Weights of a small transformer language model.
Size: 8 heads of 32, vocabulary 9056.
Architecture: no biases in attention or MLP, capped logits.
Training: 299M tokens, 9116 steps.
MLP neurons of a small language model. Each row is named by its layer, matrix (down: output weights) and neuron, and shows model dimensions 160-255. Each number is 500 + 25 x the weight over its row's rms, rounded and kept within 0 to 999. Numbers have three digits each. A neuron's up and down rows have the sign that makes its largest values positive.
After each neuron's rows, "fires before" lists the tokens most often just after its 100 highest values on Wikipedia text that the model never trained on.

L9.down468:481511540480476496508509439551522552498487492524522469527540514513470477511485517506492472520455554453577498512501533519493535500507536519525508430493491473493476549480519520507476452474491466532530487485480516455526500455435509510482522495485531481514499528505508474484523532491451593489
fires before: "man", "ile", "ad", "ach", "af", "al"

L9.down395:458510544499471504473497454522513510487497531488518527522494477487496485470501480502514497518499562567496482483497499477498505493549509494534462494517561451500524470465527491522517493538500513512522549474509506502451497543546500513473533485494501460532479521568512480477471512470496539483
fires before: "é", "E", "ne", "5", "4", "12"

L7.down648:514485533494482501472491506467497494482587498497495491461532536509505481515485534504556536511556529515522476470501506540499499487514464506503491507540480452481522497507538500526484485490558491493558521524489525496495480513486484496529460488522461503467506504544499501478509512517529549513
fires before: "1", "ig", " to", " was"

L9.down532:521506508501538541507528509534528515484525492505524522489484486493478485518503495498477482513492607550519500518503536492503531479495467501537486505502444498484478485502495462503470486491512499460495486497488520455524502508517444485456495499470496523467498520520501444485471502484545681488
fires before: ".", ", ", " to", ",", "'"

L10.down547:540510482489518470513485528492530493494548526533466473488509482505517523448524482529511490503525437441612492481527509498499464484461558508522495494517522456510503486530479547520511456488523526470466482495542454500472505507488550540479497497510513476497486477501489493508523505502502483524
fires before: ", "

L9.down101:480513514476486515537493511501526513542480478498511438490541524516513497518501530518479529495546479495510477522495474525543525493488532561505493484531517476506494509481482497477489461510465505514477469514461504551533474487514536528521509493484507486489471493479449500494442503562451549496
fires before: ".", " m"

L3.down582:531478501481495489491517538508493489542488498496480504538487476519529474494507495503467506490494553553537527453490454499496453520491504506479506467486491496497487539513526489487500562501466508499508539523496455554515470512454479494512492476488497477510516518448551511527492572483526483487
fires before: "1", "2"

L10.down36:477490490508497518522493536517493498485480507537469495483477499513495503474514499518543508472511514537480515510502504500482514505522484457443452497455513494524508464494500476519485476523519478524522475535525457486481487508518519474481506514519513518490500558471500483492544508494473568498
fires before: ", ", "."

L9.down316:481553517477533504538490475472453499467496525489484510474503541506503515504492546521526511463525454461473505519503522479505501443475502475512496521477489483513487535461534454519449528477508524515504479494501491492488502499518499481510488477480473486489506497499478479496535551514513454513
fires before: "2", "1", "0", "}", "3", "a"

L9.down474:487503499507503508530514508495515519486507476496494497476529491515524482538485502522509498505524692493577508481526516512491536498507511506466459503498526511441509500506490476491507497505488506488554506512475474490488472495473525479505510513517510475528526534521478488486515509498517677477
fires before: " | ", " | K", ":", "+"

L10.down635:518523527515504482490495489524527508459484494499524482523464493507479517502496493507481546468488506458515486466481504496504492558475549482485520505467445498502481482541529502541523425473484523486491481515470535502486476508490562524493502464471561495515515483563469516488504509506521543465
fires before: "2", "1"

L9.down640:494498523494508471510524493457508516479495517515482491499499487506521534468495511511541499518483501466650504512463502466492490469504477526528485513497499484493477495540493485506501526490514482499508544507485491510489559471520509513522473514468499501476438493497502477517529501521486667464
fires before: "–"

L9.down15:541544508526485480499498494498564485507493472480503443497490464493472506490539492527447545480457461463490507480508491473500491483520514482486550488456480482498514513480510523481529508530522473524470518522479508502461519460505522496491517496515541528505487492492511498492495485479506469511
fires before: "1", "2"